config.toml
n_layer = 8
d_model = 256
n_head = 2
n_kv_head = 2
head_dim = 128
d_mlp = 1024
vocab_size = 2233
activation = "tanh_gelu"
norm = "layernorm"
norm_place = "pre"
norm_eps = 1e-05
positions = "rope"
rope_base = 100000.0
rope_fraction = 0.5
qk_norm = false
attn_scale = 0.0884
bias = "none"
tie_embeddings = false
parallel_block = true
init = "trunc"
init_std_qkv = 0.0239
init_std_o = 0.0
init_std_up = 0.0239
init_std_down = 0.0
optimizer = "adam_atan2"
lr = 0.00135
lr_mult_qkv = 0.4
lr_mult_o = 0.965
beta1 = 0.95
beta2 = 0.98
lr_head = 0.00567
grad_clip = 0.5
warmup_steps = 314
schedule = "wsd"
decay_fraction = 0.91
decay_shape = "sqrt"
final_lr_fraction = 0.0
batch_tokens = 16384
seq_len = 128
doc_mask = true
z_loss = 1e-05
train_tokens = 142100000
steps = 8674
dataset = "wikipedia_en"
MLP neurons of a small language model. Each row is named by its layer, matrix (up: input weights; down: output weights) and neuron, and shows model dimensions 16-111. Each number is 128 + 24 x the weight over its row's rms, rounded and kept within 0 to 255. Numbers have three digits each.
A block is one neuron, or neurons of one layer that tend to fire together. Before each block is what it responds to, as a language model described it from the Wikipedia text at the highest values.

Description: Short subword pieces directly after a word's first letter or syllable, in names and ordinary words, such as B-ic-ol, wh-om, O-'-Neil, Hispan-ic.
L4.up498:110127151114105109135103150141139122107105120128134117136110082155166173140147116149118118132124133153120141139144155130124099163074081171153062094121096143135112078117075122144091088122102166156102132109109120155164099137121184143136159153116109099139130151112127104115114120090130151143
L4.down498:156135085175063133148109121128126131124161158174118166109138143115142126116109101153083145130134120074132173073141131151084156114156109133124168124165115146159134148147112090130105132202138125132138166147146152086123178167109135150118174125144153138142151143144107126113071133103128141103

Description: Given names or first word-pieces of person and place names in lists, tables and bios, such as Thomas, James, Ezequ-iel, San Fran-cisco.
L2.up376:160151156102099105211101135124142122148099116112094111094116119175105148104090154108148127111150149114104074163113140132133119125126172125107125123106123155158117117124128101159148098125165134137134193120102101124175099111129158147110140118132143127183117165138117126110109173096149122121
L2.down376:130136146096102118192112108135130131159115099128096131099113114158104135118139157110144147115134136125118092154109135145140127110127156117104120135107093154150149099128116113147144119104160132132121167110100104129161100115137151144131145103137130130194095134133136121109116161132141141119
L2.up596:155149154106119134192139131138139129164125111127117125087138087163099159126098168107181142111159155099117082162107111130144151115133163117073111131132099141167100110149114125149161129114143136117121185118088108127157109109112145134124145078136135143187112148162123098112089149090155117106
L2.down596:139140141111093116184121110139130128145119106121118135097125120163110141104139157106162151125138153126122100150118123121136138118123178124096112124112096146138134118139126099148150114104154145119132178099097107118158099103136141136122154110142141150167097139145141113122102163126145132134
L2.up819:157148151113088103162118112108128117129106124123111128075115152131109159077118164101105118126145162118119148119131148139151121075158158106092123127131102172129148111136120092144128108131136134142132168100111095152172101095158163145109134084135132153172118150124110155138107173123156168124
L2.down819:138145143124099117146132119143136155134131101114101110124114105155109162099136167119137109124154116124126149109112133180135124115126155103125109150126102178164154098141091113159139123113159125123146147103110132110142112089132143160127134139149150141159107142114137143141113166123127130119
L2.up835:140162147092116131186117128121149149146130088101112110095102102150106137072130133114126137094153126132141110135111152143130129122138164066090110131124108146160140120134143129150137113121119141126127175076125101145162108089151132171118145116161137110169060149137119107132125172110146142097
L2.down835:151136150082099130166115119136143144169133082123097133115114115159107129108145157112133137097129131128131091144127143163120135115132148109104122138118097154153138106134130133171128114117162133121119169088121098128154112116143159179133167108154128132175093144125151105121113141133137150124

Description: Periods ending a sentence in running Wikipedia prose, where a new sentence follows (often The, It, In, He), e.g. "gained a cult following." and "is blazed with blue rectangles."
L5.up119:156142109098144136132102070115156126142106126131102135151074099134095120110085113095115127082147156163159121170124132118139146163097164109118108141139129162160162126109097128184187141103129106104134156117146100086123130166191125133118131113136103132135140130112088155165137137133121148108
L5.down119:112072105147180163143124119124149103120135128170154137097145135161134153096132123178138137127126129100126098111126120043139121128119121141128103132122129136097094135116105147120119164129115083137166113119156147114113100113122114103106140132102129162091128120115078109117156140163118130117
L5.up456:149123092101129142113078152086163142159103141139105165142099099145133155139124158110116146089119142134146140189132125120136132123130145062095110148103100154172136107101092100119111108142124099116164157088188072130125132133174163138146119139120106155137144126130128155116155180158163162099
L5.down456:182129096099119149132083157111150110105123127139082167137099102146137117145147135134121125109095123124110105127134124102160161096149128116105101132121174135152115117153082122119121141124115101123138099084141098159147109127134155101151087130128108166148147145112088125093167144129090162104
L5.up482:131123121097119129128094138108144127144148115119082155127122133135124158139133145106140143138112126148161088188088127137144135081127172057110096147115149146123168130118121075116135135138100121111138125120114099121149103126180154134130127136125111131154140114086103149116128144113117136099
L5.down482:121096126114157126108106142106154116123150136143122143147138156191112128119147061157091139120124143153124108149114117083128147112154118102098119141111176122046110129112100135095121123116080123122153115096128090158119085135112159126149169099103127135173149152104132146128141132119076131201
L5.up770:129125133103135130203075130075122113115103109129119141120111108145105108135183137116097152147109136146162134182106157113120126132134150164159100148096113140172144116151111107143145138139162102157163120086147092121122118147159152123164129122157116109159141136112138118105135134120106137105
L5.down770:163152098100084116132154146112149095114116127156125131112147166177138137142144087203108145123126125132101137099146125115173145110112096116079154126131141132107116123139138098101130181149109136114133093115119087130164147080086118097130119120083097133114165144106102137108129150158107121131

Description: Later subword fragments inside proper names of places, people and teams, often foreign, e.g. Motherw-ell, Tel Av-iv, Toshikaz-u, Sloven-ia.
L5.up66:125166101112130089140130161130152125136118104118127146115137114145092158109122109147110146150129208140120140089144175120133111160116151133136129145129077125127173082163129112147098160162138147134158163141122116131128132132135088163114118122144103115132119117157153142087119137105148088128
L5.down66:127179148125117114137122122140094095134181128115092117142148084116150174096133131099125151129104143090136150142149095127098107140124139131099097183163133114129128134113119148113154101149134153163103169116137127144095105148110160130112113176116114114173122119116120109118131126107106111119
L5.up96:136111074118098112150125128120131077095134074113169106072130131127100153123128154148122125118117149184112102105140130155154120155102142130112099108121102152127148132107129122108098143114156120102090166141138112114171096120162145146131142116133099181141097134118139122126117142137132119147
L5.down96:124163095141101173123112117106175139076128154113131159174143088122155161156115110105149140128115144064138119170138157141151159157116176092124204101162136054140126106176160132165141134146159120116119105124157129097100141117172123084111115126136143105082138105148140136137109118149117097079
L5.up314:169136126123134091119102090144105114158115115100165112106105112132104109091107110160087130116121156122125187124083129114148143123100149112124121132152100137114204121085090131102112135117178121184149123096153134121152144131132186143134104153128107124147129159140079120091105111149160142172
L5.down314:114145128132091141091138128090093097133080145162089185105097127092158134155144129140136109113149154080083094136142130126139112109145183166136106138111131152123105147139095117166114156118162124094147154108113129142128092142148129093151172110123133163084170113113158154131105127109156100126
L5.up441:129147110116123099141111121131135132119122079143165101089134139160081157116124117119150169115124139116149140115139142153121113149134136094084104125166129150110159126086079125116178101082109139099149115146136140128135147140174129129112149106137142140155127116134119125145140123155127153197
L5.down441:127124174122123153131097108121144126116157180176163179140099109134166130111125074120149123137110165116122118099136094152134144093154128112110113108140130118166100117176090102142125154112156122077100148109134125140138111098096136104129119126106120111112171085110144119132139118138170126094

Description: Subword pieces in the middle of a split word, mostly "ic" as in pol-ic-y, magnet-ic, l-ic-ensing, plus others like hosp-ital, meth-od.
L5.up81:173144163107140093133104125124123072125140119146135097131148139141122111113108119127124153118121115155151101146130139161133104098137174094119100106175159123110119063123138095134117158148115121107115143147143093115145123124124119181126143150127137135110066144140117141153103158117154157144
L5.down81:128096119127115138148137149082124103108094123124160148117069142138084105093082115083176129147133151129090129095121108187102109126110131096113158139149146141155150129137110131134147113094149088123118135130129148112138129107156149112116136127081139135140107071072130129096130142145092154134
L5.up359:157127129068088125140138145134141085151163079124147147086138118127116105118109157131168109176129147105129148109105187122112139119150100127126139141113073166128164132151154133113153111119160140109104140115167115142214155140121168134112100102111112166129102120113131150109151106158129116142
L5.down359:090178110151146153119134130081086143109133135120144145170146129069097156103120115136097105170120141097096147141175111154151134088139137118104143137119133099148153164123150110127112162110124103109138129097140129147128161155135103108152120180146130098153174118122110102120101163113139174118
L5.up579:163114113133159099103116132100132133162154102144135097097143100143106133083123145118104109128161109153121132118120154160115136136135105123137106107134117144144134147147086142123101153148146161132117111124115133150131121103117117173160161096096167158129127164153119097108101152079120101173
L5.down579:134126133101142153131162112073147139124131158130138133101095175141156154108105154105114147126092141138124134102141100110110114120100120137103155148138144147130103168150090136191157111139134096117129101127132096118113149154103118159129152165149139119139099078119113119155147113157142153073
L5.up596:144120156102109138103134131109111103176112117125146077120114118098105177118101140148125121122136123179148149149103177155110091103146146118073113153138116123148147137122095123084131100129144139134123102081136085150172107111153157155137126142120120121124089147113127124106089139134114179192
L5.down596:125116143144157108122125118103158120153135122146145095098139128125125114118091120142171163133133133127141112090155109141139102125120149148142159155138143131120123115132110132167137143110131113173131154154148155143102139148133126143134164076159112164088143112136091163106126119129091093124

Description: Inflectional endings completing a verb split across tokens, mostly -ing, -ed, -e, as in recover-ing, cover-ed, serv-e, usually followed by an object or preposition.
L5.up195:124133092123091141126116122092138140131074065118119144092117132104103173118105164089104108122140138112171153111112179161136134112132145136144112149060110131198154109147109113171147139095116079144131144145117119091148096118143135130096121116170149186155138110104098122135145137102125112109
L5.down195:125114118134161126142140094146108120144112143110134156148141138142145108146147148132094162093126114127139164117114095104101138131131087123148134140110114172136116156134123110149141133107114107106128113136141105147131120119158132117103137137140140138158133102116148132144141171117109147135
L5.up463:133109087125110143121118091112154151111124146091069169116116158125101176136125125077149151106133162092110098163114145132117135038123141115120102128140112141126163134131120133153108124114161154135140145117113087140100134104111143116180126139115095155159151103182113153162108160152089168138
L5.down463:130131096159141106122135150115167148131149107153175116119094097121134098129135119145109134129121132196140179144158105175138154157153102128154120112139141185124137114134127120098137131104108077133110128107147184127124103140150113128127150108108181098127087155103125078099169134127144105111
L5.up564:094143135081069115138130126148175128099066118142096123091102120127109131095135147113161065105117111168140112136141164132167133131106151131088107115150119108153162116141123113154186138117113106121106137141154110116183089107163132136137113143113112146154138109125112140123128169139136132136
L5.down564:101136091149120130099136114125125123113147104144171126142143128079110116105082138146130111123092161150147175131155106157101138157123104123125160116129115131122111143149215117115093092115140123140151166126122122101152119143116130092114126096145124159130121116170110085144149118105156113157
L5.up664:167154115112092114109092092145114151167145127095074113115144115139136185165111123115141124129120130126136144151123096137163192114140141115104128096135134112135166134117160127096113146112125135162107125133108099112143135113135167166173115101123139173165134149122087166147114114103157171111
L5.down664:143128075148141108103090159118162102152143156126128190122129123122105165107149118129151123114131150116166139156121140220130105090128181125114122077138139082131165148140083133139148120159110100108147136086130124125128101148136131116122114113088178122107135112133100107098142129114105126140

Description: Space or token just before a date's day or year, mostly after "(born" or a month name in biography openings, e.g. "(born 3 June".
L2.up4:120191104146133112126107167107174091109104125156170158112107121105144154130143115120139157128133136129149101157140177120101139119154181095096094128102106138182132080113111126155104158113165108163159149110162143127123115135123122109108147122117111154111099103145085161144157131109142130127
L2.down4:120121159160164111109147155127129111113174140124117155147152120131161129125117134138139098120123110134128115151147137152140103126147093124130118108080114166139167106104097092133094126109089153152155104123062140158127155105077145131166101148126130172123131134175119122132097179154118134120
L2.up7:134159088114112119099155135103114117083103087152122126109111151152143133163114135147094155135132148123114118110127135131111094131145118144102124136075151166158137101115108133080127115109137128133157111127188169120133133104178101139088124115170125152152111092110085135105154136148148100158
L2.down7:174119127151126092166090135090121119139161135121112142153102091105106121120154177132139070069143099132128123147098144138150169117102134114147133136151157127122124157141122109117158179145107135156110109108073108095137123140084145142151118147123128101118125152125120130147101118095138148162
L2.up256:142125125104104124113128108098145090134154124135170123129128122131133121145123131103143124100142190149101102145139155110102143092128186157074095115114154147177132128096122116140142112086121179142149182130102128126141094138152151104068147086090155162132111120152145149097115123156146138161
L2.down256:162120071141110120144124118125134140101136133161122110099113112141159079147102137098102136076170101113062103159124153126141133145100181150132125077115084099154128128110114117134109108129146160152156168126082124120149069102099135165082113073121145112100103161125164144128112139172135123122
L2.up417:137139130105090121153140120078177111142098092116169174114111086127134105131147115115184141105136144169107109153162155139142118107112162117083099142145137138121135138102117073108121092100151120124089149123161105105140092108161138106106152079125114158171094110145083144124165146102149121156
L2.down417:133104088158110113141126106127146120124117085178104139138137113122128160125154139140142106161091137162133148134128097164152140131145140134102104096159134123138156150125119141123139125153119090153111091123110129121129165094152152119121088110091162136175087100128135129117131086109147098118

Description: Second word-pieces completing a word split after a short first fragment, often "h" (h-on-our, h-av-en't, h-ot-el, tou-ch-down), plus "to" after moved or clung.
L5.up178:121126119129137124154134107130124095114150091143162126126128128125097132133135120136090168150184130162138164149139115121117144150143133103076086105107099124129103134138100123126110120065153166150123131129111084095121147128140129143085134092127122133140142159148149162126137165131111119148
L5.down178:079144156129136122125112143099151164089123135114112136090135113153169117115114123154112097118084127115116106151138133138116112150145166116141166175146120159155160126100151144124112096168144125131171090164091149142113130163101152136203147130110096136131093115100139093121122115097080097117
L5.up339:150118119113134072121129097155121169125107143118127111129146134090127146132085122139174129156172163102159131161103097154125098141102158157061121162156137130122210121124108126170158078133105135127114153142144118107144093133176141126110140136117130131121122119161067129116134157105121161106
L5.down339:135134140126132177095117125128137151122116157137128124090079139131169092091163146120103115142127077133074155101095117122112117121133093129125141115100125078123105130121151092092135161143116125157126125101119138105154143132144147111156126140117180075128140123065162089184146155125156118120
L5.up540:182118130120130122113125160137161130123116113124114150130105058156071095121097149147149171126144148101121126138151081130127143126105146122115124151131080174161141130137071101107113098149131132119100124135168099103167094098146134120128113129169149134132131115151120149101146122119130157152
L5.down540:147145129123137156124152101112099138093145140083108087089130133121104131120134109144158127120076112178094140112175090167113147162104114157111110071161166123119060136147166136128114128107125125133108080127090136148094148098093105151136121108116147108139147159135140138123142128122135114121
L5.up542:126114116116099119163157110098144129127119144102131098100098128116127079128102177117139122088150142148144183204139123149121135122145160130138057100108124133150128102111097113174136084127144094110102132119132083119172074104106141136081137144144119156127151121113117145087118149087122093105
L5.down542:090162122107141131124136123118156185125153169131110183149139098115108114134129135149148151104149122138119121105159098143076087103100119084154128128152096142125134066145173116140104113134139099114122129143127098112103101160125134131149129118147151158147109088073126127106154147100121127090

Description: Word pieces completing nationality or occupation words in biography leads (Roman-ian, Japan-ese, cur-ler, sing-er, film), plus superlative -est and other mid-word pieces.
L5.up376:120127124123071106158140124085128081150136108129161160125157132142132116133153108119164128113154152163112119117162165101128163090143140151126112092105146116114152125140115135101133152115140188152151152093146118085133090121122147115123127126138132154138114168139136136139147112097176101123
L5.down376:110140161109125116134145130080143121103091152061125140139112114120143143127153119162186109146158118113125151127133147130117173146142138146126082120194154112126146109171129132130143135156143123100134129192107095138137121093100167124091126151103103134137132154123148116163116121083135126113
L5.up520:133114076126105061134109122113108089099141150137150069109152144158136138098133152123144125147178128160105114135133173142148161128157139103136095117094111119095129154136081137100148138139131145102116101148153116071125101102113171152077125089102193134144181154127166136130105148119164141146
L5.down520:147120115126151102151140091131074102168096118145154150111079173155110106142118139140093145125156103141104107156171116157090112146158149142088133131142174101129131140141136110157134104084102115166141082152102155133068122134069107153116179122096123139150107127135139126146151109101127090138
L5.up745:182146135137134098132153107109096069096129129136140179144080079117110144131135105120155154128107161126093112134094140127120171091171117139094155117180146157140117101089077097127099157112124163120154139116123084120122133106112159108131120151136101134139120109130127128159114118140114157130
L5.down745:144105120092085143116115128093117118131152112146133110112109132137116139146094128103142129114135058122134114141140123148100131135086150116135142131083120080147124148123153083148102083115129154137107139132096103135139132141126121152121143126134125145118136140130152120141133096122107115120
L5.up854:131135166109103134127097098152145111109126089139122113152121120150145138162131109101161140132190090182129114125158170119143137106120148155107099136066121158162124120156096143117135186132126132161174119097144125123151073109134138163127123108108178162146115164134126130143114114124166129125
L5.down854:141139104117104133146072142112138090117143124132128173119102151098158149109110130134139133113106154138126134120149090138096139156168141140132109096139154102133142130145124098165117153125143128105120133137069133151177136129149103108133114110117126140160139191143134145103131101129115189144

Description: Clause ends in narrative and factual prose, mostly periods before a new sentence (often The, He, In), plus some but, ;, and line breaks.
L4.up70:127126123092125112120075156089166148122118095107125154142097085133134127128105137110122143085135171132126136130108127136153130113140181092103111155099131158150178128133063123122137120131116137120125147078153055134127100108169164140141119132109096123157138118117152152146134176111132165126
L4.down70:156119137138153131136079178102151143140138110121096145129131075122130116135126112147115098121088149114125084149141128129162131126150145110127102135107172124144137111114087121118128146147134110111166087096133102132135113168121133093124152116120111157136146158135085146135131122141097165114

Description: List-item dashes at line starts, especially under See also headings, plus sentence-ending periods in descriptive encyclopedic prose, e.g. "- Chili oil", "north of Grafton."
L2.up123:161117131083125115149111148110125150162091123149134142129107115149124109151160125130145136106174132132110110130127173141151121127141144117099099114075133147136093121113127110109121111118133128091110129096126092135123081092146131175161131101120094113142141141107114133126137163085153125116
L2.down123:144107101113134121136127130107115140149103090127135101136139114174103103098116149106132109077120130110135133146129098152106100127148126113106091100112087132132100115092113142159124099093132166113105160123137093157130058135161166163119153129152146145187139136088162147108120118137130151111
L2.up130:166128142095120104136088167122142146169137120131126133138088146163115162123129134132075163106147126156140097148111132149125133106157128139152117129111126150128109068133098138086151081130150144097127173091160131112138075129192133136147112100136144138117111115118097134067167160120129139141
L2.down130:166075093144147138112087114116125136138133108160133103105123087144116076110176124160154101105081113078173166153112130133117114115164120088145096146106105159104101117069139130158120139109111151111139162078131133114090087119111104118128156157141115140102123092128173164089096148124123128132
L2.up186:097162113119121119146113124104170132147115113117119114125096149148107126090202134118102139113150081131131122147095137152137162080149152080139148116118137162112141091098117120091131133112128099157116113093157105089166068138185127162162110119110141156126107102120099147098153147096122139141
L2.down186:117107132156100113103125119145149105125116125134121066093121088125081140092113171130152143109110171139130172148132147148146132105155158087127111104102146156087125131137119135169110113138101137129148134137147103121139100143158122122089157127118158138128135145138134160111110144116151137133
L2.up985:132133132114127142119103160113137127152126116171113169118131132163111167134122092130129148113134121150121068116165123160143159142117132147154125127154133137129175114096151116101134073139128137116132109082110130131113118124185123174165114091155149131139092088119108159124141133099142089141
L2.down985:136079117130141136092124137124105133131117098101153176109130088113110113138179124146132113110101115100172160134103141167125123092157091145132139139146148121123139152142121156109119146128144155071120146085130129139144146113099132166110137152104168149133117123114177130161128137129110107116

Description: Final word pieces that complete an adjective or participle, often one about to modify a following noun, such as inj-ured, aff-ected, consecut-ive, nerv-ous, l-ate.
L5.up357:119154146102139095147105129133109162144148118102128113118100086132132170125130123091176136141107151159151105162128117161159139104109118120092088118088110133136146136098113114103127141095102150127106147099117125115147119125145131148153138148108145154184105189171088072074112125116172152113
L5.down357:100102133142139163160142111140109135129119153100123122146174119134143104155144110147158162078136101148167120102096139131093178129157108111149088101123140109092109099128155117101105127147117169138143142105114123107152115112126128131130125144081093124109158158131138123088147105094105153140
L5.up431:110122136119108147143110138169189138118132139114140140113114138116118117140124109130120105114129109198156127108101128157169155125141118126123122103073111154166118091077116121119126138110125125120123163088108110113129076115145106180132155162142173126126116193147138124112109115110153128124
L5.down431:148086130112121130155118154133120153151089116125124133157173141116142119154171126145133136145184111100157137135104125125130145127150123119136073112135120137116153149138130136146118137146130140148151121103147124156130108141122111158124136110116138135127136157106135096128133146121137119121
L5.up619:095150102145126124111116114167144065178110097131114105136080156140098121154163145129144156120153137137168122110091155148137122126138123101104131087109155120115134112123087128144109150155134134143134180150112130114099139127126109125120105124124169148145117148124124089101129129111153142118
L5.down619:142110166103108120152119159128095162097116144132147151123123134139141086117149150069080115154160114130127126139140086076105097085141106152107058150069132155122148142096169127125084154141170137120137127068137076154113118127120116146148152107146140146125137107099179144106132154115160127121
L5.up991:128152157123141104153120114132117098089168149089064154163095138147128113119140153099093142096152132165146133177125113109118130121166125063153118144110113141176169108110092107148164143142129125163127135123135079103145094116154137164119114113142151145129136133156090148068140123113121134111
L5.down991:102117097091124124148119127110117143142117149153128084140180130152135119139122107145106144149135146080139122122138135084108134102134121196128140124104125160132126143129164171106075104179139156137108115111106137146117134090111108155093120093136158110089121152128143167135097119135123113093

Description: Final word-piece tokens that finish a word split into fragments, especially -ing, -ers, -ive, -ically, as in upcom-ing, park-ing, pow-ers.
L2.up268:117121137129128124128073088118126096211167132111117109131113159139089154124118137140133106097138128147125147110144099155168167096127121118088109112144102117113075088147117134181198136134134156140143133157121096098108097157190123170130135094144180158129111129158110132156120156138183135123
L2.down268:153105143119155119112113140162114146075088135167115116124119111109106118114115090133094154135135146095111106157162142190073142135138120118128106168119132121110165130120163105099089147114163125174100123118130176097134104083089090132158136116143096149132118121134135179134096087145092093083
L2.up408:151129141130146092163102113104135116158165136075126131150098143136141131106122099139125138057113141132133101148131142163119155109140111163142106154138127130109132110083115133100166144122121124137130147099103144082125138144132149132155121099093151152113073124105101140091150133143096164108
L2.down408:138103114093151161094139128110117135139102105149099103100170151131147131107155136127126102129107132134110159131141144148109131144149150152110093208069137117132067135109142142152133113142122170150097114100095100163130133130120054116141153085113132145114157146128111150130148152146139126132
L2.up499:162158145116125097132099130107131104177152126110090117095134119153135163142143163086136118088112143131140096159100113178125130110157130093121076118111128098156114086127122094143131135134147153161135181168090110117148133126140171166105117125140173143131128139141132126093133152090109136140
L2.down499:120178147134119141144164103103113155120142105143095111157107101115120189166105162117109144165193175127103156167142118111127113081118098189157139165133097145106146115109136156158123119105172113095120094152129153133137101114086139093123123067094141165131129127129085128101145139145162080125
L2.up739:152144145116151134158095085123117102154140113098102138133108145142090171155157112138140134134133124102158114139114131125135173099123106104108089154143152156129140095071119108165161130119139133167197112160089127115089123133101145105136141162163113140143110171146110162150175135136119140129
L2.down739:132117137110125119104168179151139134103133113127152146146145124091159099132121154146165083129131145151122134098093131154103095138139139114116141124128084106143138177171160139132088098106094155143087140097138139180134117107142120133120149084171132092096161097122154097122136110122150117165

Description: Closing double quote ending a quoted phrase, term or title in running prose, as in "anti-competitive practices" or "German Flatts"; weaker on Roman numerals, months and years like 201.
L2.up226:144166122097124127165120144140165084128131121100115174138130116096072170128170122146143126126127163137149098142122133162185162106159136148121104151137119142132130127130128113133127170140153125142112129121121131111130099145122163093116130132144126115128111142147108134110095138109161170110
L2.down226:146119112091082117117129145166118114088117142117129131129128146123155124115125125134144086102152136121156148118116135196128131143116126102132108183105132135157155104105117114152139184152115185138160115151121113130130118166094121111142142183122085128115120116132144181091153103132145121176
L2.up367:154144115113127137147108126128100103133149143116144120142092122128099156129105131148099115148133130134159106136126141127178129109119114188097040149143169132161099130125138144114143132106123090110152112116130128113121079166119158124145102121159138119149138138127133151094132114114115174149
L2.down367:108159144145117102109151146119145145127125125119155170137085119152126119143176127082181105107128150128105182109084105168113121173154117072121194113106073161119132126099147064120111147161125139134097144125119150149134188071104131135118171131130128107139110121154084089142105134133156107136
L2.up808:144171136083123122126079106121098150130128124104133126123128090182054171095108111149131110140131150128087132166154134131109160121121164118083076147100123118115127146112073165115099104131153133125133108135126094100117070135140181130138142117100134155144127149122108140140090141150116155127
L2.down808:131141124103172123146103128094110126115101127084139138151165114154096136116129155112153123099100158111104126123168082115108149164134163129145083154098119100150122162127121123118127105152161147131103109134104071093094099088126172088127129095146133111091132133117113146134093134130154169180
L2.up874:133113090110123101112140164106158103150080081142157099132136086142106125115123137135140135133167176156123135138139128143159110122102133135096129130113125138130190096158115124128115141116149138154105173129163114119143109133178113122130115130156147144108149131099081155107154173145137132138
L2.down874:139136115159150103111118182097154149117128160126145151125152177114132123154153109172129135112132151133134106091121107112162139112126162105084132112132128156102097124103150133163131157109152116101145133144124059110159148098080124090114094136146123106133156101115121100131137122140101113149

Description: Final pieces of split verbs (constructing, oppose, protect) and verbs or word starts right after infinitival "to" (to support, to live), usually before an object.
L4.up553:121155130135138121112122146134185086133132141105092131101126140127111164101110154123084089094120154123160130184129151125122139104138157133116122144146121113158164113161095124170177101129149124133166136139092109119127128092172096142110099083126147172132096106154098144115128138148093137100
L4.down553:102094126142124149128133085108066208110128135138181122105145145124145128129170141140118151123131147080094162127141109049121140107117059167099124109106112121132127109093157141159169116077139146091104143135126128142116131123153119117092083108118115132176148147125088123126142131139120113116

Description: Closing quotation marks ending quoted titles or phrases, plus final word pieces completing a split word, e.g. stol-en, experi-ences, ro-les, 201 in years.
L4.up1004:158129105117087118155121117114140108146119113134121110113113128152085161084126134131126130077122172112140173139110108164152139105135166131106093109162129087126144142146085133138136097125156137134118128139124130089127082114129130142143104126134167142121146162121098110144111148097135143131
L4.down1004:183137082157145121120158140153129107119154125115122161111137113123163081138111155158126124082150138141110113134146127174125127116104154145091163119143173083111123116143130083141124129103158127132126111130113150103120154138120145095112152139124144106125131092122154138094134160145121119140

Description: Final subword pieces that complete a proper name or word, often plural -s or closing quotes, e.g. Work-s, Perk-ins, Fall-s.
L4.up909:134164076117098120102078129119132106119134163133158108147150154134076171172086119115160145130095177099119120137154147120092102106105188121105111120160103118142154129099067126148150115094126174154152106111117117082131097123140179123108118097136140114147133135141112132117097109124142103124
L4.down909:122094132123089089170134145115138116110161113144121125117122128122134082097146103164119111142131132173137133121100156124132142118067130146136189115101161095125105106143118084090112177120152111134135184161132146169145126120146094118137123159124138149140124125101180133142121122168124103114

Description: Past-tense suffixes split off verb stems in biographies, mostly the ced of Preceded by in office succession boxes, plus attended, earned, returned.
L2.up68:149147156120096125111156154113099143133104107145123120121149102142150121127103136140162110111167155207109110106134151152160115139126129117117129107095134133087131136158117060143169139132104146169105175119108164163182109113156122149085122078159137115146121151165092163147111135078161112145
L2.down68:113113105130105073141144134149126124107156141080090110150103153121143157139138159144133141102133160154123108081188133144139128113112095139133120149115102101132094137110116173134115177125128094108161111138154105141133161169129135096127126129143123112161144123128188075111134137113095154127
L2.up552:121130113117082118146120174129148127138114117135120138074115113143131111123128108102154112092143137171124107114164150142146131126110168140091127124127092162110167109115143122152167115123131125103101163131171105111164071091134114132145143067120149159140122143135108142152133146110154151140
L2.down552:179104145163112149137120147122132099129142142097130114120152141149154139146133122123115111156121103102139120130085138195119132152118110060109135128151127134160117126140134134143146123124171069177126144121163148125171099123083122133150159131115121153148112138101139122127091136150154118125
L2.up611:160143162064089124183132132134153124123091114143124138109139134146097136108111155129109135125117138139098079134114135151126145132131182102088087120115103156125125091140118142148117114099133142113127189109131149118140094126111139154134133102133149135151109165148136119107094149136124172155
L2.down611:156136157096108129174113113141131121159116084115103127117127108153103146100111151118130124116114143141117120135146124174134146096135163108083113137115113143139152120131098130131156115098142140107110158104136132134152104107139155119140143100135148120171099136146149116108127125124150127134
L2.up678:143116126096102091114139112086138135130147090103151112099101136158127119146111090130142122129121140179114151139165153143161129141156141115069092131120069139127166107102107123127120103072139124115144131099150146133118117108151153159120132069134116155136097117132111159130132135110154118147
L2.down678:148122118126126139136106101122151115125125095163121102101159091153157114178110132137100166158139094154128121150117183151119158119156131103110152122110103127131142124110086133137126106097171115116146129123141169118122080115161152174091147130126110144161099155156191125132125125132139145141

Description: Word pieces that continue a word split into odd fragments, often after "the" plus a lone capital: E-nd, F-ed-eral, N-it-ra, 199-6.
L2.up304:157138146114126119176110092126111092159147112117119109148122116183137121117115090127117106116130143124129105124178152123186123146127124143081131133150076107111147146071120139158120104115122165104137123119121083107126130100136170194112135127187133144121081128165097098089141130144158119108
L2.down304:143132136114115162140108140151130166119134139131154116143135155110096177082145127115115146109127060127137086101087134122122123137129122060118122145110160172107100141148114106120128135118122128130130139132108157105148098117094102114170130170112114148136142122110105126141146137110114138123
L2.up650:160132139126098125137076145110140102139154141121082103164097117150134129154171118135135139100148160099123131108111137155154144162155130091073112130112099115126097105087115132174124150131126105118121117141118053148126145123141169170112141109082116131155114176133113138115142143139105143143
L2.down650:109138123121126081067138123116154156121084115144128110136140142143097152101125101141137146130086084172129160118146110114130130170152125158121156149178149136104117147107123096152121076139134085147112105127088146143139099131087081102152136152154125134131106093116113099116120142162100122166
L2.up705:163149197130124118168096097126144124153154116138087093114119107166111131147121118150139104103106085130133116141077105144163142112117110122095135142112094097110098089122171105162105141098174133124130143128106091110131145110129123173131154130123107104146070151132157098135175144128145170103
L2.down705:063135098135134134116125110129096086141111124160098146133138152108085115141138136148142147143109117148129158109161122160130108166130169117146117167109115144113143145122097165103134132111152134126141144135123159130155064106120109105145102141094135096108193096132100178170082155135180106139
L2.up772:137130121093103123140105148137101114124148131101116099143131137178135158151118094141106156157129134117121114128148126124132125090158126108081082110110118138144121045092117151146134131108153164129148149113121108123100125140128141158125152165144170121148105133168107117119187145125108131138
L2.down772:108124110141136115111149109121161159126113124146120161128129141111092076096096160116138130153117077103111151136132143130132144129142150124151130126117137145095126187157100116098114143135098160158089167144178118128195083135168100130126111092107146151109106154178105161155071103133111148155

Description: Token finishing a modifier before a noun: nationality words (US, German, Mexican, Asian), year digits (2017–18 season, 2009 film), ordinals (first, fourth), often after "the".
L4.up596:105138158100101161132114124109159139177143108130140141102081123169155152139111109100137113075116131140171118107105096126141097142111121136084116137113056103129115087126116112114104151109160127127090163127093091160111079129147159134130116105130118134153113146169109131104129102103142156105
L4.down596:099141132153089121127123116130080102146157143118129152138157108117135148157157136139134148114144102100135139128118135096144165119111078147121133123101120097140097100102173111149108131194097167159114148134140107110166149095114108158140116160110121147135127147155136121115079115090200134134